{"d_model": 256, "norm": "rmsnorm", "norm_place": "peri", "qk_norm": true, "lr": 0.000613, "lr_mult_qkv": 0.5}
MLP neurons of a small language model. Each row is named by its layer, matrix (gate and up: input weights) and neuron, and shows model dimensions 0-191. Each number is 128 + 24 x the weight over its row's rms, rounded and kept within 0 to 255. Numbers have three digits each. A neuron's up and down rows have the sign that makes its largest values positive.
Before each neuron's rows, "fires in" lists the words (lower case) most often at its 100 highest values on Wikipedia text that the model never trained on.

fires in: "it", "she"
L5.gate436:093134137112109110146148168161143119146110143110088146133127081165148070125131144184160106099113149125144100114133107100136116150101121093158153156121116108122132120159100100139130120111130144107140158114093122134110142135074127139121193163109095100098114145115114105095075138172156122071158108132105114135103110146184103148133127130161130101133156141175124115131190102125133132173133148158192091107138115123151131123142130125112084140151121150096129114165149155089087166113113113118118125132153119099131140171117116105129122163142136128136131102142107133157137105151125081139
L5.up436:113127174168077132105178117128123142120160147119128125118099159107118155119140163100152154095145104110145124189136138159141169168067098150118139120122132121151144143092109151166117125162137136164107115110132170125091137126134130130169075137153084094115123152096093131128128126120114161151147123144112123147114109139125107123120121050174102123125115154066157156144112131156090125114085131127127128128106149125086147145116149143162099141110095149112100153094116132092132155128121148097133147120118150120148111133139137151112111117105147099117107140106120147090071136117129117095

fires in: "that", "1", "2", "4", "5", "6"
L12.gate418:109082150193121149112164125119071159134138107114134147120062149118114185149122121140169109109128105125121138141119122089144125133085101112131104148114094157152072167109146146109112107151174132094129102100159088122132155130137146108124152105136128099165109115147134143146094162132118119114139142142107115148123116076118110151119118112134103136128157172154101141104134136162111142139158197146118124171103094150130146120131081138134133122169161103143128105127104129148135098153158133140129115177127135094121141101100160121114092103107156128065119116146157153183131127133166104156
L12.up418:139112157156108113127160104110113083170126131150125126147137117068068138103139150151143132170107132130138080132143156069126163134144099115130158100139118147082101144132151143097149134113160127140109088121125116112135073100147147091150149114154117118130130122138107141105095158128114113142148148150125124150124198089097113158091186112142111129126141126117134147116137112126133145172095111144062065148119073130155118162131131093113117151124130125104138093113088130167130133115181126111121124153086134122115155135108133132120110125129154121109107095090127109175135149136136111157

fires in: "new", "news", "williams", "william", "right"
L5.gate345:151135173113126162120119100126116139116099116135108110127097074157162124147093103121146158117118136150145111141113115120097120155112122122144092085110143126147122164143157140139089102152154112125117096138151077113106195157165118127121107085167120122134122135095110116136142113129126110141123167144138066109165161138139141137130082089186113111133149135129084180179125103096110130062144127120184111164098099139130155109111125146143145118140160164132130138143115140127109131095163131109119101100142118180117150115116095142167134125152149161105155115153109116084114124119118108150
L5.up345:185160121104138148132132117151134130146135158123137089102110118161084172125135109152140136084113116115162140114106138152074103090156120161137095131145100089128098179140115125160078136127130095138088121114126143144148135126133170145106098083110072091118117135094158112131136159139103131114124118129127139122143153099097156151154121105132120122110135145087069112140126138148097160177094145161129085127142116129135114147128149133132128140148143135116092114122122136164099124087100131111148082158072138100100138138108070130086160117124109151128122125159116135137136131125089109156

fires in: "he", "it", "total", "candidate", "population"
L8.gate724:143150144125124163188124166143125148175113163153126122168134093127179118140116090166126102125160084067111120118123134142134131116090126122129118106128106102138174136156101118151136119178166114135121130118127145071101106111138147152119147110092109111109149118124125110083123144149141076113127108145155119137113113146143099123150176104150138157095116119152103113117145127125125125121102108117118127116135157116124147130103117122154153143118154134142109100140128143073138139117134145128166148179148124096142099129084118137135164138163115072174088098110088118148089067119139150183
L8.up724:140127126167170065171108132111107121149094164086152160144098100159186116122155083111113135088172108137143147147115091174129132116109143166159185119114123145131119125095105164111131110133132083125153116115153173140111119114124121140139067129106151129146165111139130121133184149139120109122128131105122161145139155126128123172070104116168123065121146147126078125164122162166116139137137139175111080141148135087086145127119175072162139105135140112106101136124138118122141143115121124152153131159111149123123130111150129121130107171126162126137143119164149153127131121155107130154

fires in: "he", "she"
L5.gate368:113130148101119132145141118127158155162092087109139145131135091117098130070123121150163125145139107134102126135128102097153122136096143126165155172154110076092149137111072131146122150157111107160125150130126126165102143122113117136136170156117125135069124082120093108121108150183121129093124159138109126111149081148150148131157148160117162120124149134149126119152151142078129112140116139130137113164134099138155123119127118186112107166158129165122128066142198095127124154136105145103123137170132168114132133132154108116139104132100099111086144140092133140130141164111102085096
L5.up368:124110126167122108074129185178129122125129118116123135140150092141155117117122108164166131134162149160091123107128120108126160153110095096173128172137147132140135112140134150089138126138122182116157137090112136123147124094122145136127161132124090169093147099119170170117117136155117163145148087088141122102104141156124155137129190142126124099108083157158155095145183172113159139123100089085113151128176104106141144138147121140144108133124136166143147108124138134115088112063099126088133126070122120125133109163136123126081078143116132128172120153126133118138106130117118094111

fires in: "won", "took", "played", "manager", "create", "received"
L7.gate43:145155130099143153112131110151153130118115148178137158151158133099148132112137131088120149120131135149136151103127137112166183139106124109161133128106109083115177153128134132119112123109153145141162119112124142135121157153132122161129134147088149081139146128116143126131175107102134123118096111132124160130104149173115128142153154129133180065088126089135144098146116116131147151114136112163124162213155096103112158115131101115158083125057137127129111160150126176122113132143100095124113153167097174144111138095153128114107132110118180082126130137179136098108138163142123086188
L7.up43:152181124194114128093135136136100143138117112136093119129117147098158112073102095110133166112113095172138127093124137147126153137137152115117132121117087132095091155136137141117132145153150149136137104161123087143160155062125142099146126151164124082101133176105128113144107119136120147132170131121150134108153132134142116119114131170137179096089094091115167124099121130119122114181111155106132126105166123133101132109146132085135119138116112102108134133139135132149123107151158103137098169135162149134127151103100116139135104117112140162149106139095101128101128177125134125123

fires in: "she", "it", "has", "he"
L7.gate192:131133162169071132112076146147099112163111144143154159142102073131142124104167144102112074191148144110094087136134128103124140150089158133143125089149149083118152147135060144046140137144150136163143146101132157105128126132107114136120120139173099127112108144125108097153148114125101113100102129111102117166135135120122107118139112158153179119156119165116119140096164131096167129152164106106140123112113115131132156164106087110119102120160115112124118122155123138157093119101145120114109142166122113103146134145146093129113152146110137108117129140126098152149148161138098118133
L7.up192:132170156139160133154123155153156128122107140148126123143124099139143109124160142139133116160119136164154158165117142148140188064074150105147105146115125158154139112163128127123103069179136144158091147138129123139089117134107136144115118169118095126091180129125132134125143124202152120108107122120109160124119121119091187118110144130187128118127121115083142101119145134095144133112146125151170119117125140119086155123125140154137118150101137145113140095167107089121140183138136136142168154094116123142111132107126120131099126197158108105117136126104120112133135129087101084137

fires in: "and", "is", "which"
L6.gate746:138143154128155123089144158114168152155103117151163092132131158155148137092123174125143100115124084089133118125148126095121098140135167125158149091144086135145143083089093087100128118134139136099138126104127121118128195143143159091115125150180124129097155142116098115155112146115122112142138140122105132155101160135109112130113152123156154118117157110137094117137158102121163100117155131062106123151165099125136122112138081166120109121111150179122152111085117103148140136147163086080119123121105139083118094147158130134125128136149165133206142111114111143130094122148120128163
L6.up746:150173134141169131132132126146143118159134176136097123127124094124146142115130148151105135155126103105124115148100116101112161123145130130157131140139107160107136135095170142111140166131148091127175141097174089182116140133154171097094167123133098160158140137114164139147117068144118142092144120154158144128103137125120119109117128133133159096108118185123132109072124113134131091144121101129118140109130141147161084165160118195070111119119121108103154104143210145166093092134133135150107094126154105182136099141100107142124117129129146155096156089186135107088150108102141153163

fires in: "won", "led", "played", "is", "coach", "began"
L6.gate188:168124131092144158111161133116172133100089138149132089136139131139103113134146141116116123099122137159075120145071113107165108135146121169130135153104158143144119107123117130083156140150140149148166139140137162121119166131150109142122137171120144142113159082128124164149121101140138195115129104152137172099156143160138170148097134109159147128133123118157136111136131113145141097139056095098129162123139104120170110136122121175131111080117095163096112109089109109091145111160109080091126120157144157111122173140193109140147119152157135133129138140140112099143120126138086146185
L6.up188:166111127115129108184112136126166106117152136191109128121108119123140098122154123160116099142146122153117130071101131105117136110118130100113115173102147082126149125160092120097168139134132162131101100159161119126139174097128112110145147138138090132149170173149108122118154101129104128144098144152145122092082139093148106104112115105144148129120111146141104126151106101122168130116110130111113102154140158151182091093098165132125117135145132125165124150115182125156141110115141099136169104091148140143166120144146112121153117086133154098116145097138137116114160155137114153128

fires in: "0", "1", "2"
L12.gate137:112116160170106084098124113175082143107094132095145129114094122144137145133107132122083106127159130119069122124125160141116132115121096110106103148096140153082110111118114160135109129118172100097120118131183120107128143183110161098087096185096145165093095133115130095117118141121153124126113151104156124131131126104170119148150136111201133146128105132114090131107101152126110128169116140105139142101149130107091093121113127109128111134161143142151109149098143197170169124139156156143106162145128142119109122133117155129121114189078153135128126107151120110102141134109144142125
L12.up137:136142150154100146128159099165145140118107110156102099110115125089098129104123144112097169135173107128140135122140140128109142078126136149147138101108115110127139123123104122101097106111151070112120130103120138143123134100174198110113091126147136134128145136100167158075155133114099207112142139131169096123106132132113117141136115175101117129165129114156096092132092135139048116137100127140139119100170132183088173131145132117121136132174140097104139106137136159159169121139109149108107099147133155138139135097101131136106155126121165120082144135112123167136155141149174134139

fires in: "0", "1", "2", "5", "4"
L9.gate722:119148124125146134118163116110137160102081104136118099114145159131085113087122138128097050124190146133110155133115079095169141098096142125140118118115138089134126145109122163135122172147129127106115089115102123104128120166161147112094095125154126162128091120139127109152104166159117140082137132124140063153143107115162095162122089132133090115135105116145102119122120126137146135119153166094114133123102116134146115134126142164116143102130147114169115103132150131099133130161128123154116165136138187121104149089126081143106125120126116133141137137152138122167112120140147111132
L9.up722:097119157113131145107151125052127132093081121157132086138154146116120176090160117107123141116122146165117113054078179081132121143155125147107109121151150091160122144093118136107140113127151123141105100073089140111140092148174101154126100137139127114134148131104131157071133141136102116060166174156156115122138144153171149161149113117133116146147134144108156151119114097161111130122130113149142131114134170123063147164114091141117133121133137134141154117114121103084126158140127107124102176113121083149149172138117123161090124121172165132106129090115110128175141122155116090134

fires in: "of", "were"
L5.gate25:090143175105160139120092153144103117153121156136148125138092107139093123103155126114136154146138101131142099146114114134187120132137169146108152127110133122126119144167150121121114116157110143106141120090074150131147121154127128122092096106154151122135076127127119110098173157129111094132117106117161124131104123097096131150096121142119109103122129143099158147150101151127118115158169182100088141124196108115143088133122148142127099128105106111131109093139121152082124119152127110102155121114106155118104095148153128154106102121132176102134137137187158128163137134131168138161
L5.up25:100130124129127179169094133167119116156154165192138131124118133122133142135117128122118145135151143103123157111137158098144140113138145141153111121108061124112078092130110134113123112115166116126161106109137120112108118140153162124108148115101085145135136152115146142131164103157121110146120152123152052126124123117185119140182124138141154099155147127120165107087072093175113135147148121175169090120158138102119076145105109110092121114108149109117130147125110174131134129146129128138146105147116145162121136174109166155129126106159168117142133147129112151106136096133121162150

fires in: "who", "which", "it"
L9.gate622:133122117152161120132152183159163134145102148159140139148112108153086133111121130146111098156139156149137147100132087120101160145113131120139112136145112134077136125094096109105111136114143135130183127130145122130126186136134123100129152147133114137094128091104125101168126132128170103086137134170123136145112152108152133117112183164148146157077136097114095103132164105118099142137146169122118165110116133120138131139150097116112091189125157195099148129152112127110136170124156124155099157130135119124134115129159104108137159157159097083121116097143097123196154174112100094158
L9.up622:161127135189148127126113134084163132112159136087167130169077126140144086128130174145138122110124127120136136114196189090158123115137149097116156096145129151131124157146125130169126115157125115156113138110136116151125157117087177161147119143163131132105080082147131117157117127121121137106182125125154144148094129130096155135121117161143138121143121151119094162132163178108090113150134130124144125132130124142132118156126160137085108141148129146132140111105133118111157141124128092161165134132135085170115107163136114077139117110177119113110151093131151143139099145102153117116

fires in: "he", "silver", "it"
L8.gate497:101150120096149125118121188136119110125106142153119118112117127115170123162156123085141088153130135161099142119116118121119156161106102131117110087135130079106124158117126125123168070158139082118157156115131141125117153137122143124118191133114148127109160144105144135100126117139146162114151115113124163118096136142134121126134176117160185130148156143148104127115177129110135112163155091101123158130073110159128111141120123098141093115154122164090159116155093123102153102134121147095105181144124106085166119109174165148149143144174128093112099120115108146086144163140108125139
L8.up497:079121199126131164161150121134113131066136148136162118152119092148095100106145106130107099134154122118150122154165106132123133140113143108159116181140105106138119092113129118162076114118131115119118091141113127154075123130154100126114119096088120121140123126093131122133144100113129144154130121113174108110119164128148158110113117138097121144113162141165084137111155105127110141118092118151149125108147119146132145134158149136135145118110101106112115095112175115101131161091075109135131100184143079169126153130172117106120143119138172133106147187092138187156105117112139089107

fires in: "was", "were", "is"
L5.gate631:138146180101087118110115115125120145135136070136101124091127168093140144124133124153154117125137084097133096137128116089167116143109123123149151140111103143133132101125097139142117129154131127111115137109132116125151133121100153129110122114101114131115130143124116122130178114111099099175122113123127076103030159089053128151113115077147140081098146151120143143141162130133158114078120143125097137164154136126104142121120108125090130145101160143175186087140143147092104120100089139134102147140114143134111168135104109090125140110105143127145133146147128079134101156117148121104
L5.up631:104134112157161122121154137172111105160088144150135140102128118099132118130130133124119143144137106100142122107106112143122180127105145087137147118155147140096116113150148156103104115119138118122126084157115147113134119110147135153143146125102102104113124122143106186120135131154101153132153117117144123109107099129148095106079116129135165148143097150167127151123113116157126097166157135143159127183173062136084096155169152101130065106142126136071196112170137097081142116129136114159132158139165110133108136149166109121184098111131147101143163123159100123145142114117141124164